Weights of a small GPT-style language model, trained from scratch on English Wikipedia.
Size: 9 layers, width 192, 6 heads of 32, MLP 768 squared ReLU, vocabulary 1024, 4.37M parameters.
Architecture: rotary positions, no biases in attention or MLP, normalized queries and keys.
Training: a variant of Muon for these matrices, 113M tokens, 6879 steps.
MLP neurons of a small language model. Each row is named by its layer, matrix (down: output weights) and neuron, and shows model dimensions 0-127. Each number is 128 + 24 x the weight over its row's rms, rounded and kept within 0 to 255.
After each neuron's rows, "fires before" lists the tokens most often just after its 100 highest values on Wikipedia text that the model never trained on.

L4.down587 [143 137 150 174 106 119 154  82 166  69  99 167 117 129 134 133 164 162 125 150 111 151 114 154 177 130  90 112 143 155 116 194 109 110 139 133 115 121 130  98 111 158 126 150 124 130 100 119 103 132 120 124  98 141 130 149  97 104 111 140 139 139 149 154 106 132 115 128 173 148 108 125 117 122 148 136 137  97 102 113  84 130 116 106 105 171  98  76 130 130 113 138 100 147 130 143 176  98 154 141 120 168 146  96 165 130 124 134 115 134 152 130  90 149 101 153 150 150 134 102  82 151 112 121 106 167 100 112]
fires before: "ed", "ion", "e", "o", "es"

L4.down691 [ 96 162 125 115 104 112 103 191 111 129 129 132 102 120 129 138 141 139 120 114 122 123 122 126 132 122 116 118 121 112 129 140 136 128 131 163 145 125 152 127  76 103 151 121 143 139 119 126 126 164 111 141 137 158 136 131 138  96 185 115 136 127 116 138 144 132 150  95 187 118  94 142 146 167  93 135 125 125 110  96 133 127 163 154 129 137  96 151 108 145 100 133 110 129 149 125 131 126 164  74 123 147  82 154 138 134 156  99 144 153 117 105 141  81 141 168 122 130 127 124 112 136 177 116 144 171 108  92]
fires before: " a", " an", "a", "ian"

L4.down133 [172 103 158 138  83 147 122  89  98 165  77 162 110 132 101 127 100  99 133  96 142 106 141 134  96 138 107 139 121 109 151 119 131 123 119 118 158  96 128 130 105  77 115 130 112 137 171 151 113 121 130 168 104 153 139 171 134 139 140 139  98 128 159 115 175 126 126 130 128 146  56 119 111 139 125 159 132 115 136 135 155 121  61 103 107 114 129 135 149 160 152 160 155 162 131  95 116 151  97 131 126 134 133  97 110 104 122 169 124 130 157 144  90 131 111 124  91 124 136 133 120 112  98 144 161 135 160 118]
fires before: "u", "ess", "ed", "p", "ct"

L4.down226 [ 99 139 107 166 147 107 104  90 122 121 187 118 165 138 109 167 111 104 143  99 132 131  91  99 134 164 124 145 133 120 141 132 190 117 130 188 142 130 138 137 100 118 114 110  99 148 116 131 151 111 112 148 140 153 115 142 161 171 127 141 122 103 165 115 100 130 146 126 174  58 156 127 170 142 108 147 133 175 149 118  84 134 111 152 104 125 113 123 125 124  89 139 136 142 124 127 112 139 140 111 139  96 132 115 178 112 116 146 128 140 137 168 157 136  88  93 150 132 149 134 107 119 141  99 130 120  71 113]
fires before: "le", "ar", "t", "l", "b"

L4.down765 [144 113 118  94 125 124 148  88 150  93 140 105 122 172 133 114 132 165 105 106 148  97 119 102 112 133 106 105 107 107 158 164 100 115  87 159 122 126 130 153  61 100 163 130 118 143 130 114 136 157 143 149 124 123 139 110 179 180 167  79 109  75 119 110 134 136 135 161 127 184 107 112 121 102 116 121 119 129 157 133 130 128 111 126 107 117  85  73 126 156 122  99 113 129 138 152 114 114 119 168 153 136 140 141 161 144 133 127 159 123 134 134 149 125 158 113 119 101  86 150 129 124 127 158 102 143 125 125]
fires before: "ed", "ing", "ement", "ig", "ation", "er"

L4.down136 [ 98 108 156 153 141 110 149 139 123 122 136  88 105 133 133 132 145  99 103 135 121  91 153  99  76  95  95 138  86 128 123 104 130 125 130 153 148  98 114 144 120 186 139 140 137 131 141  95 151 112 119 125 135  97 107 121 117 106  89 118 114 127  93 126 163 155 116 162 134 118 105  97 109 139 128 125 106 139 146 175  90  89  95 177 140 116 134 154 182 166 168  99 109 132  82 196 162 133 151 114 182 115 145 141 109 158 147  85 113 114 132  85 107 138 106 115 141 117 129 129 139 123 131 133 155 124 123 102]
fires before: " (", " |", ",", " and"

L4.down158 [123 138 152 150 113 136 180  98 126  93 139 144 150  89 127 168 149 131 150 116 109 147  92 141 128  82 127  86 173  98 157 151 115 105  94 112 128  97 138 139 136 136 138 128 113 142 111 172 145 152 156 100 101 103 143 168 148 119  97  97 148 131 156 138  85 164 146 156 136 121 116 187 126 120 185 190 102 153 148 142 108  79 157 121 109 122 131 131  98 141 138 135 119 104 153 147 116 116 113 134 106 153 133  85 142 140 125 126 144  99 177 160 117 156 114 167 123 120 159 144 121 177 107 145 139 160 104 118]
fires before: " l", "==", "ory", "ing", "ion", "og"

L2.down360 [126 147 140 147 139 147 116 191 128 121 108 116 128 118 128 118 118  84 161  97 112 112 100 102 110 126 115 123 128 198 169 181 116 126 160 157 101 142 126 166 140  97 126 102 138 132 130  98 115 109 125 112 126 145 146 138 101 129 118 126 135 108 125 151  95 128 134 137 122 112 132 165 155 106 135 162 141 101 146 143 127 124 100 167 149 152 113 135 123 107 164 170 183 142 100 139  64 104 114 127 169  90 158  95 118 166 144  92 106 104 144  92 148 132 141 133 153 118 112 149 100 141 122 146 155 148 116 113]
fires before: "il", "o", "um", "her", "als", "ial"

L4.down448 [ 99 119 109 136 125 141 124 150  99  98 111 129 167 104  93  85 154 105 128 139  91 128  90 141 126 130  78 110 170 135 115 124 134 135  77 119 144 111 113 137 123 120 147 104 134 135  85 104 157 125 125 163 165 133 113 138 142 116 164 101 149  82 167 140 175 122  97 143 124 135 128 127 167 163 144 154 133 138 141 105 140 143 118 174 112 140 165  88 113 134 134 114 163 123 136 104  96 142 107 134 123 124 201 115 129 173 139 133  98 102  97 125 133  93 128 117  88 133  74 150 145 133 122 107 138 173 148 136]
fires before: "1", "4", "3", "2", "5", "6"

L4.down394 [111 162 134  69 133 148 129 124  99 164 180 119 119 146 118 111  83  92 125 131 127 124 104 101 133  87 122 115 145 103 110 136 167 151 163 123 167 136 172 148  85 149  90 153 150 116 118 105 148 106 134 118 114 104 124 144 120 126 135 158 130  96 140 170 148 155 100 128 137 143 101 135 109 151 131 144 106 121  83  98 124 106 187 118 134 157 128 147  88 118  91  93 112 157 134 131 123 127 136 112 146 136 159 159 120 128 170  86 165 135 174 117 101  85 119 142 108 171 107 151 173 109 118 155 133  92 113 106]
fires before: "–", ")", " |", "″", ").", ","

L2.down669 [127 122 165 182  94 107 120 152 117 156  94 132 124 130 158 151  96 136 153  89 125 147 160 169  95 114 110 143 110 178 121 125 101 168 123 169 111 119  92 160 124 129 136 131 106 121 159 100 119 104 136 103 167 167 142 115 125 139 130 104 127 105  99 132  87 142 100 112 175 135 137 100 146  79 119 177  95  98 164 103 131 145 130 113 135 156 113 137 149  65 155 150 111 171 108 158 104 146 154 129 106 134 126 113 124 137  93 122 143 190 135 109 152 138 144 123 116  95 158  86 112 131 170 147 152 100 161 106]
fires before: "0", "2", "3", "5", " \""

L4.down458 [132 107 100 135 168 147 158 127 128 138 139 122 125 177 122 143 124 123 119 101 208 129 110 154 156 114 135 129 128 144  92 145 112  93 130 146  85 124 130 173  98 137 118  89 125 146 138 190 136 184 130 115 129 147 117 142 105 143 155 115 123 136 105 132 137 177 136 179  83 105 120 130 162 171 118 127 145 125  96  92 112 119  92 117 136 162 139 137 138 106  79 116 111 149 124  54 148 103 143 144  84 154 157 129 138  75 134 131 116  94 147 174 140 129 117 138 181 130 114 117 132 112 123 158 133 137 112 132]
fires before: "\n"

L2.down81 [146 110 138 122 133 122 137 120 145 145  99 177 112 132 133 153  74 143 140 116 153 162 128 117 155 126 171 162 135  79 138 171 115  93 129 135 137 155 109  73 188 130 137  83 127 115 135 111 109 120 137 109 128 159 110 116 116 102  92 101 152 135 102 139 108 180  99 127 143 106 149 191 141 137 148 143 142 154 168  91 140 160 110 113 107 163 126 106 111 105 130 139  92 133  84 149 138 119 129 124 147 122 142 116 145 117 124 118 146 140 127 150 164 189 122 114 123 127 156  87 110 143 146 139 107 177  90 148]
fires before: " (", " ", " 201", "ed", " 3"

L4.down393 [120 132 122 170 146 177 100 125 145  92  87 123 135 166  74 102 115 136 120 113 146 132 103 103 131 157 106 154 134 119 125 133 123 164  99 151 105 114 122 138 103 148 137 173 132 148 148 157 115 130 146 126 110 114 112 122 107 103 145  71 136 128 100 135 134 132 111 148  60  84 121 136 142 155 162 130 106 107 130  74 107 133 133  99 118 143 141 126 145 151 115 127 154 138 119 110 126 131 143 122 127  51 131 132 120 103 154 173 108 143 159 141 143 117 145  85 138 121 106 124 178 113 143 137 134 138 102 123]
fires before: "\n"

L4.down729 [162  93 109  91 127 135 113 116 184 108 110 106 178 100 152 143  93 115 125 138 124 121  90 129 142 137 113 130 142 162 127 181 190 126 114 134 160  98 146 128 127 108 133  96 119  66 116 183 121 154 140 122 127  72 172 122 121 138  94 119 130 123 147 123 170 138 107 112 125 158 125 176 153 125 146 176 163 153 118 160 104  94 100 119 161 131  99 133 110 108 103 104 131 142 142 115 100 187 185 149 117 162 139 133  76  84 157  83 117  99 130 128 120 124 145 149 135 170 110 124 121 148 102 129 127 128 129 163]
fires before: "te", "er", "ement", "ation", "ted", "ed"

L4.down134 [112 133  91 103 137 140 132 174 139 133 125 123 126 105 109 129 130  98 115 139 172 103  84 125 209 144 138 142 140 115  89 153 124 122  84 150  89 131 119 139 125  86  98 133 130 128  65 138 165 152 147 127 145 140 130 124 113 151 102  55 101 118 158 132 134 192  89 127 129 131 106 166 140 182 127 143 120 110 106 114 105  79 154 102 143 146 122 152 114 124 136 186 135 168 127 140 105 108 126 122 103 139 165 103 145 124 135 111 139 141 136 113 125 122 115 119 125 130 123 176 123 130 115 124 120 143 104 145]
fires before: "\n", "The", "-", "In", "O", "A"

L2.down289 [138 109 136 115 145 111 157 138 120 114 107 122  89 100 150 139  62 157  99 151 146 128 141 158 144  96 134 157  89 191 140 109  96 155 142 146 160 127  95 130  96 106 124 164 108 153 156 122 151 124 167 130  96 140 111  73 120 168 150 158 151 138 122 130 160 131 111  95 124 120 103 111 161  78  93 139 171 156 153 110 136 125 130 136 133 141 156 128  79 106 134  82 109 194 116 145 102 159 143 104 134 155 153 120 136 139 144 138  75 104 116  76 142 129 124 152 141 126 111 142 129 137 143 156 123 121 138 118]
fires before: " (", "5", "2", "0", "4", "3"

L4.down679 [ 93 112 168 131 111 130 149 136 143 138 143 145  92 118 107 143  85 141 122 148 149 122 129 156 168 136 160 137 152 151 117 101  76 112 154 152 146 113  98 134 113 105 118 104 124 171 103 145 148 136 149 122 129 157 146 139  98 107 141  91 122 153  96 133 133  88 102 108 152 104  76 147 109 142 131 167 140 150 171 121 122 119 117 131 101 134  89 112 112 106  91 123 133 192 161 157 122 104 120  96 162 140 146 129 104 115 171 158 164 147 111  87 183 153 134 119 135 134 159  90 161 121 120 137 123 124  72  64]
fires before: "\n", "ation", " n", "u"

L4.down198 [139 138  99 152 150 162 115 154 105 107 170 132 101 118 118  87  98  84 173 141 148 125 137 115 155  51 151 146 162 111 139 114 127  90 105  85 136 130 154 116 112 149 105 130 109 168 120 111 121 141 153 100 137 142  94 112 165 114 139 160 159 126  72 110 143 113 111  71 103 130 112 169 112 110 119 120 111 123 112  92 122 153 131 134 139  72 136 119  96 159 145 115 125 152 134  99 100 165 152 140 142 136 136 108 132 124 134  88 149 133 135 119 122 137 127 132 109 164 172 112 143 157 112 134 135 145 102 108]
fires before: "ition", "ed", "k", "ac", "ge", "way"

L4.down77 [114  88 140 110 105 150  84 126  95 116 114 140 135 184 134 135 115 132 109 133 151 107 136 108 156 112 152 122 147 130  96 144 135 132 173 127 141 130 107 157 120 103 157  79 169 113 127 140 132 145 130 126  98 123 120 128 138  79 128 107 145 133 142 160 123 151 139 189  95  74 168  99 168 150 109  85  93 151 117 143 107 122 132 143 124 126  96 126 153 120 174  96 121 109 146 159 179 147 171  95  72 102  97 105 101 142 164 126 144 150 115 179 139 150 116 101 172 132 121 126 134 110 100 166 157 125 118 127]
fires before: ",", ".", "\n", " and"

L2.down279 [126 139  96 133 145 118 167  88 173 128 131 117 127 132  76 133 107 115  93 130 123 165 105  93 134 108 142 141 121 161 103 129 129 123 129 112 107 140 137 162 134 120  90 100 188 154 103 104 105 137 183 106  70 124 158 148 115 152 103 129 148 113 139 152 161 107 113  80 130 107 130  85  77 132 108 147 125 153 141 108 138 154 168 136 148 148 100 152 130  92 140 129 113 172 143 122 108 105 162  92 112 133 119 115  88  74 133 121 137 175 146 133 132 127 139 114 143 165 121 141  96  83 176 107 120 135 112 135]
fires before: "5", "8", "0", "1", "9"

L4.down298 [ 96 146 123 123 114 150 111 124 113  85 136 127 165 162 152 120 131 129  98 125 115 112 146 117  87 137 134 127  90 157 144 150 144 123 162 134 120 125 120  87 155 117 153 135 127 121 136 124 110 106 140 130 127 124  67 123 111 118 141 128 143 169  98 112  88 142 145 127 154 134 105 133 160  73 138 123 129 145 131 148 135 136 159 114  71 150 136 113  92 119  90 121  82 118 106 129 108 182 142 115 163 124 191 175 119 115 148 137 140  93 134 142 175 165 121 128 116 160 133 155 141  92 117 141 162 112 147 154]
fires before: "age", "ion", " to", "ing", "es"

L2.down670 [155 126 147 117 163 133 116 131 113 117 110 178 141 143 100  73 116 150 106  96 119  94 161 175  81 141 138 170 149 133 107 121 125 112 140 164 143 106 106  80  79 137 129 157 134 108 155 146 135 182 136 119 129  94 132 191 167 148 100  85  99 118 125 143 145 157 128 134 158 138 111 108 128 115  80 139 133  99 146 123 144 105 166 154 159 111 132 131 128 115 152 148 118 134 122 129  99  96 117 149 151 121 114 107  93  82 144 126 132 146 151 121 146 136 132 116 112 134 115 150 142 158 158 125  91 115  97 118]
fires before: "ft", "id", "il", "f", "ant", "ud"

L4.down159 [ 93 152 109 126 111 112 140 121 134 101 139  87  71 134 142 142 120 144 133 144 114 118  97 173 117 122  88 130 138 141  93 163 127 121 133 111 125 113 119  96  93 143 131  71 100 156 111  87 148 121 107 124 117 121 137  97 113 132 145 131 190 170 145  85 141 120 123 162 121 128 160 146 102  96 149 160 116 136 166 144 105  96 155 180 106 115 131 139 123 119 124 115 154 150  84 159 128 150 112 131 123 113 174 165  74 102 170 146 148 126 139 139 105  90 144 133 190 146 133 110 153 126 147 106 168 109 150  94]
fires before: "en", "er", "ing", "t", "te"

L4.down161 [154 133 195 136 104 138 135 142  90 134 138 156 122 126 119 153 145 157 110 110 154 126 158 118 150 111  87 134  98 168  95 153 191 148 100  48 147  93 126 117 109 116 146  95 137 147 138 172 120 118 126 112 163  97 117 117 121 116 147 146 103 104 128 127 104 121 127 154 133 110 127 151 150  97 113 160 118 109 131 120 150 103 166 102  99 151 180 131 139 143 132 103 130 115  71 116 127 171 111 129 143 111 141 131 160 146 157 140 158 124 147 118 136 137 142 148 125 105 140 139 138 149 128  83 118 123 119 127]
fires before: " |", "ar", "en", "ing", "es"

L2.down17 [ 99 163 104 134 131  97 117 158 142 118 158  92 149 159 157 119 143 109 158 125 116 119  83 175 100 117 146 136 113 100 154 139 119 132 141 105 152 173 147 136 139 119  98 128 117 158 117 143 122 120 120 141  77 161 157 142 142 164  81 112 133 100 107 141 114 121 124 119  93 132 128 110  83 138 186 164 125 118 112 158  89 109 136 140 103  74 110 136 120 132 110 139 118 137 139 130 160 169  83 146 120  93 140 128 105 108 140  92 119  92 127 156 144 115 114 164 160 137 151 142 108 140 141 107 117 128 134  62]
fires before: " |", ":", "S"

L4.down240 [106 147  89 156 117 152 136 114 109 145 116 134 192 116 148 114 153 117 169 100 135 161 142 134 105 110 105  82 196 118 114 169 129 111 148 152 114  89 132  95 127  95 120 117 139  97 119 123 135 116 142  81 107 106 119 139 123 100 150 138 149 124 178 139 169 123 106 123 118 144 171 141 162 139 140 149 129 130 131 126 145  88 118 185 136 142  84 107 134  61 146  86 125 134  84 152 132 149 142 133 127 143  80 114  76 116 143 133 156 123 165 148 129  92 165  86 121 159 116 112 112 129 136 160 157 140 134 118]
fires before: "ed", "ing", "ion", "ce", "es", "e"

L4.down151 [143 112  98 143 155  94 164  99 113 129 100 144 144 135  82 111 162 149 135 115 140 108 130 127 136 135 123 123  70 135 179 112 155 131 121 165 136  97 114 113 126 135 105 161 122 104 130 132 146  92 109 145 119 115  95 118 128  85 119 100 119 126 101 118 122 166 105 172 160 128 120 138 109  72 138 121 128 152 165 150 138  93 131  95 120 108  90 181 162 178  91 132 179  93 144 136 111 132 141 148 110 100 137 184 129 143 123 112 146 113 173 129  53 127 122 105 103 122 144 118 120 112 130 100 113 157 132 104]
fires before: "in", "ess", "ain", "it", "ed", "ix"

L2.down353 [115  91 148 149 147 106 187 148 114 170 134 116 102 126 153 142  89  72 125 128 151 143 135 149 132 141 140 158 156 130 156 162 137 135 156 119 122  86  98 163 110  97 141 150 161 108 151 104 128 141 144 136 101 143 145 172 140  77 123 117 151 106 103 120 131 113 131 104 143 139  69 145 129 144 167  92 107 150 132 156 116 146 101 152 113 163  77 108  75 110 116 143 150 149 126 167 148 174 152 120 143 136 141 151 108 119 133 120 131 108 152  48 148 124 122 136 125 142 141 134 130  98 129 167 132 115 108  77]
fires before: "il", "ur", "her", "uring", "ation"

L4.down12 [123 108  77  90 116  98 119  90 128  93 150 156 138 124 128 128  70 134 164  98 131 133 174 159 110 121 108 116 167 132 134 154 117 103 113 133 131 141 143 112 126 140 135 121 147 150 141 100 124 119 103 110 122 115 126  90 129 126 173 115 179  98 140 145 153 129 103 117 108 123 127 142 137 141 102 191 114 120 167 136 156 141 105 145 117 122 101 125 115 107 115 158  81 157 138 139 140 132 161 167 148 167 124  91  99 123 108 147 140 135 120 138 130 117 122 162 151 127 154 113  99 158 111 107 140  80 100 159]
fires before: "le", "t", "es", "ing", "en", "p"

L2.down302 [119 126 154 129 135  99 141 146 150  51 141 151 134 112 110 108  93 146 129 125 122 144 125  84  95 144  82 124 120 146 142 134 148 128 136 120 111  95 119 146 141 114 143  94 136 137 124 142 138 105 130 145 116 142 131 156 136  95 161 129  91 135 178 105 156  65  85 113 146 111  97 142 128 128  78 182 143 133 154 138 146 163 121 152 102 121 176 130 121 123 184 106 106 143 118 148 147 141 108 134 119 138 168 123  87 140 120 113 138 133 150 121 157 106 163 141 136 121  77 110 135 100 154 122 108 146 126 158]
fires before: "S", "1", "4", "3", "5"

L4.down81 [133 116 121 140 129 102  83 157 135 117  83 106 104 117 168 128 123 139 123 115 117 183 123 164 146 157 128 134 144 119 120 147 146 158  91 141 124  96 105 112 130 160 109 121 142 143 134 127 123 116 129 163 115 167 140 111  82 133 121 197  99  93 145 148 110 176 130 109 107 110  99 108 153 120 153 111 145 125 100 125  58  96  69 131  90 154 101 137 145 128 130 167 133  96 146 103 110 153 116 122 134 102  93 141 119 150 136 164 125 125 115 181 103 117 132 132 139 165 139 148 110 113  72 132 167 112 130 132]
fires before: ",", ".", "ut", " and", ")"

L4.down513 [157 102 121 111 132 136 150 133 152 126 141 156 135 123 165 119 161 151 143 118 164 146 123 125 125 144 129 108 146 100 132 128 111 177 144 145  91 121 135  94 163 158 113 170 136 152 133 113  91 132 117 153 121 136 148 117 130  95 100 131 128 133 129  94 160 212 116 112 125 185 136 116 115 156 112 127  83 128 120 127 101 101 110 131 148 141 176 102 120 174 126  69 135  74 113 142 174 149 135 108 149 102 108  81 145 135 134 153 113 120 116 128 123 145 146 113 146 131 167 129  90 128 138 111 146 136 126 163]
fires before: "ion", "ed", "ing", "on", " (", ":"

L4.down455 [129  88 119 126 135 127 192 131 129 126 153 138 142 153 152 168 116 101 133 120 113 140 140 130 123  91 138 110 110 142 124 152 134 170 141 113 120  66 140  90 152 138 149  97 115 115 172 119  96 191 116  94 119 126 144 119  70 135 122 136 167 130 156 122 142 108 128 143 142 140 123 144 113 155 151 138 160 140 173 136 135 152 101 149 118 140 125 124 121 104 106 115 107 119  87 134 157 130 133 149 131 120 134  90 133  70 142 114 151 125 155 133 182 150 110 141 159 118 133 111 128 100 151 129 139 109 126 107]
fires before: "ed", "es", "er", "e"

L4.down42 [163 117  90 137 126 116 155 113 131 139 109 141 170 132 101 153 106  86 126 136 114 138 114 103 171 100 118 138 141 146 126 155 176 146 113 136 108 129 103 160 124  65 138 107 124 147  97 153 154 130 131  94 107 107  83  84 114 105 125 105 111 137 161 134  95 122 106 156 102 159 159 140  62 152  61 118 135 135 100 123 134 108 106 104 117  92 122 102 155 104 147 136  80 174  95 144 138 144 119 136 150 116 110 111 171 107 103 147 105 146 126 152 145 127 116 125 120 117 132  89 115 146 126 161 107 139 120 134]
fires before: "ing", "ment", "ed", "'s", "ings"

L4.down734 [132 114 149 105 115 116 147 137  93 126 105 145 114 165 130 108 160 107 105 147 126 135 119  81  76 137 141 128 175 115 169 112 151 133 139 129 135 122 165 154 149 168  87 158 109 107 112 154 144 145 134 127 119 134 112 164 102 188  98  91 111 110 102 132 146 159 130 101 164 102 119 132 112  93 107 179 156 132 131 106 144 111 122 132 170  97 116 103 127 150 120 113 143 109  99 148 137  96 122 121 128 128  85 143 142 122 108 114 117 179 124 151 128 135 144 158 135 144  90 101 153 168  86 137 104 140 171 128]
fires before: "t", "m", "p", "a", "end", "ious"

L4.down155 [ 99 161 143  83 141 131 129 131 136 131 138 135 127 132 161 117 134 133 107 135 146 114 165 165 149 111 166 151 119  89 164 114 152 171 105 113 121 138 180 122 131  97 131 120 124 157 139 117  90 144 155 127 156 146 102 118 109 154 143 170 113 119  59 112 139 143 100 135 148 115  95 128 118 147 169  76 130 161 139 167 136 106 117 116 158 103 131 119 147 118 127 144 117 141 156  84 109 120 149 100 146 179 116 124 159 156 128 122 118 145 128 182 160  88 138 103 115 107 150 115 165 145 117 144 115  95 118 113]
fires before: " |", "–", "s", ")", ".", ","

L4.down537 [131 149 148 156 120 122 159  76  86 139 102 114  92 128 169 136 139 117  99 162 162 136 116 152  84 155 131 109 165 128 155 153 131 174 122 136 136 151 138 108 157 104 160 162 136 193 109 149 101 103  95 162  60 141 156 118 122 159  99 130 141 138 129 135 110 149  96 129  90 146 151 152 130  73 105 125  86 141 137 105 130 135 117 121 129 145 139 122 119 121 131 133 121 130 116 120 112 164  98 113 153 130 150 104 127 138 130  77 123 119 131 161  88 133 152 152 153 114 131 102  64 100 135 118 160 130 131 109]
fires before: "le", "ory", "or", "ack"

L4.down672 [136 109 138 119 133 143 146 121 117  92 139 162 121 201 110 157 142 125 143 128 111 162 140 102 143 138 136 141 142 125 129 137 152 114  99 137 114 113 150 144 147 113 168 109 109  73 184 107 113 126  52  97 101  96 154 145 103  59 122 133 174 127 157 121 122 178 134 111 152 144 132 141 194 119 162 114 154 106 156 157 136 145 138 140 127 134 133 140 114 139 114 156 139 147 106 116 130 138 153 138 125 116 122 114  63 118 153 121 152 133 106 149 134 119 160 157 130 145 133 155 176 143 129  80 133 160 119 119]
fires before: "es", "t", "ed", "e", "er", "end"

L4.down766 [128  85 131 128 186 127  81 156 102 116 137 128 142 152 117 138 174 117 119 132 136 131 118 140 130 123  67 133 149 179 126 113 107 190 111 106  94 128 157 119 145 147 153  84 113 119 144 146 145 149 133 172 146 134  85 142 119 161 138 102 109 163 152 146 137  88 106 148 169 108 113 162 178 121 101 129 116 122 150 113 134 148 149 141 130 119 134 124 111 111 165 112  92 149 116 120 162 141 110 135 119 122 144 124 128 122 131 153 109 118 128 124 157  86 120 167 141  98 121 151  86 138 141 132 159 113 130 155]
fires before: "S", "1", "3", "4", "2"

L4.down32 [133 121 165 131 136 109 139 147 143 167 106 109  85 126 155 155 137 123 119 139 109  92 140 181  97 152 105 132 110 120  98 106 123 152 115 124 111 157  97 143 115 167  95 142 108  82 170 104 147 122 169 121 104 162 120  89 119 118 130 115 135 144 140 110 134 119  89 114 132 114  95  85  85 113 135 159 135  96 113  87  76 104 104 153 122 140 144 146 103 100 137 141 114 189 138 151 136 120 152 131 132  95 157 125 139 141 161  99 122 149 136 140 126 151 115 144 118 122 168 124 137 153 106 156 130  89 106 119]
fires before: " |", ")", " (", ",", ":"

L4.down293 [110 135 146 145 114 153 144 151 134  87 131 119  85 114 129 124 152 134 124 122 119 175 109 129 168 148 128 116 152  80 140 149 164 134  94 132  93 149 156 144 123 136 171  99  99 133 154  80 136 136 133 130 130 129 131 172 101  96 147 157 165 106 173 189 125 146 135 148 143 161  60 133 190 145 132 143 159 143  95 109 133 186 162  87 132 133 126 119 101 134  99 136 138 123  92  82 101 144  97 151 141 110 130 171 137  98 105 154 103 154 118 129 102 112 100 123 127 143 103 145 132 152 138 140 149  98 142 125]
fires before: " a", ":", " an", "th", "us", " the"

L2.down64 [ 73 116 106 133 129 107  91 111  91 143 116  89 124 152 152 125 122  95 108 124 125 137 146 134  63 169 165 111 126 107 141 116 162 120 104 123 105 166 123 137 117 136 155 126 113 119 140  89 129 103 111 125 105 159 121 127  99  92  72 103 117 122 118 102 100 152 119 114 143 158 118  91  89 130 129 129 162 101  94 137 129 134  80 158 120 129 134 155 140 142 127 116 165 163 145 106 145 123 110 148  90 128 124 138 170 101 171 129 153 131  86  97 120 134  83 147 117 105 121 111 159 109 136 133 121  95 170 151]
fires before: "ro", "ion", "ip", ")", "ry", "x"

L4.down190 [127 114 114 146  89 173 118 114 122 120 100 140 126 129 132 135 141 155 158 144 145 116 101 147 114 163 130 152 139 110 133 132  99 147 165 111 118 129 146 114 118 133 123  94  90 145 111 119  75 120 132 105 127 131 114  89 140 136 159  98 141 164 154 149 158 157 101 156 121 153 157 140 142 193 137 120 170 149 124 106 131 162  82 134 127 144 109 117 191 130  90 116  86 116 183 175 130 121 142 128  94 135 125  98 112 176 125 156 118 127 160  87 127 102 136 127 125 159 123  55  65 116 154 127 137 128 128 149]
fires before: "ul", "p", "gh", "le", "ular", "am"

L4.down139 [ 97  76 141  98 134 150 168 141 113 147 108 127  90 143 146 148 136  94  96 141 129 141 124 140 136 142 170 119 101 102  93 140 148 164 124 198  96 148 131 120  79  87 136 138  95 124 152 145 119 142 134 123 119 108 144 108 125 117 118 143 129 124 126 132 115 133 117 183  97 147  99 138 130 149 161 107 135 124  77 124 134  96 113  92 129 121 163 125 139 132 107 110 115 139 108 135 151 164  87 118 134 154 104 173 139 131 110 121 146 128 143 126 107 140  84 124 139 121 164 133 147 126 107 119 175 125 174 159]
fires before: "p", "pe", "ec", "ile", "ory"

L4.down217 [128 119 121 114 174 125  94 137 117 111 149 166 109 111 140 122 148 156 119 125 138 129 135 105 139 149  97 100 113 164 108 130 114 105 158 151 129 113 163 111 133 120 121  94 102 131 114 116 129 135  99 101 136 125 129 108 131 135 109 134 149 127 129 168 126 135 127 115 135 111 123 132 119 153 139 103 158 127 145 134 160 148 117 137 123 124 148 122 166 107  79 162  99  88 126 100 150 144 111 160 127 166 121  93 189 166 138 135 132 133 118 122 109  75 105 106  75 138  97 115 130 162 115  67 157 152 142 114]
fires before: "ed", "ul", "ish", "e", ":", "ular"

L4.down89 [121 106 136 102  92 164 152 109 105 129 148 104  96 138 118 154 107 144 148  74  95 118 121 123 151 132 138 133 133 151 113 109 109 138 137 132 131 115 182 119 135 115 158 128 119 141 170 141  76 110 120 149 102  92 105 143 109  87 140 102 161 127 115 189 144 121 110 149 160  99 124 108 103 117 136 126 150 114 130 114 152 137 124 155  90 136 126 118 119 152  92 173 144 157 105 159 145 118 107 104 163 141 166 128 121 125 149  99 177  83 132 135 149  87 135 127 161  89 119 124 135 175 155  96 126  89 129 113]
fires before: "an", "a", "pe", "m", " U"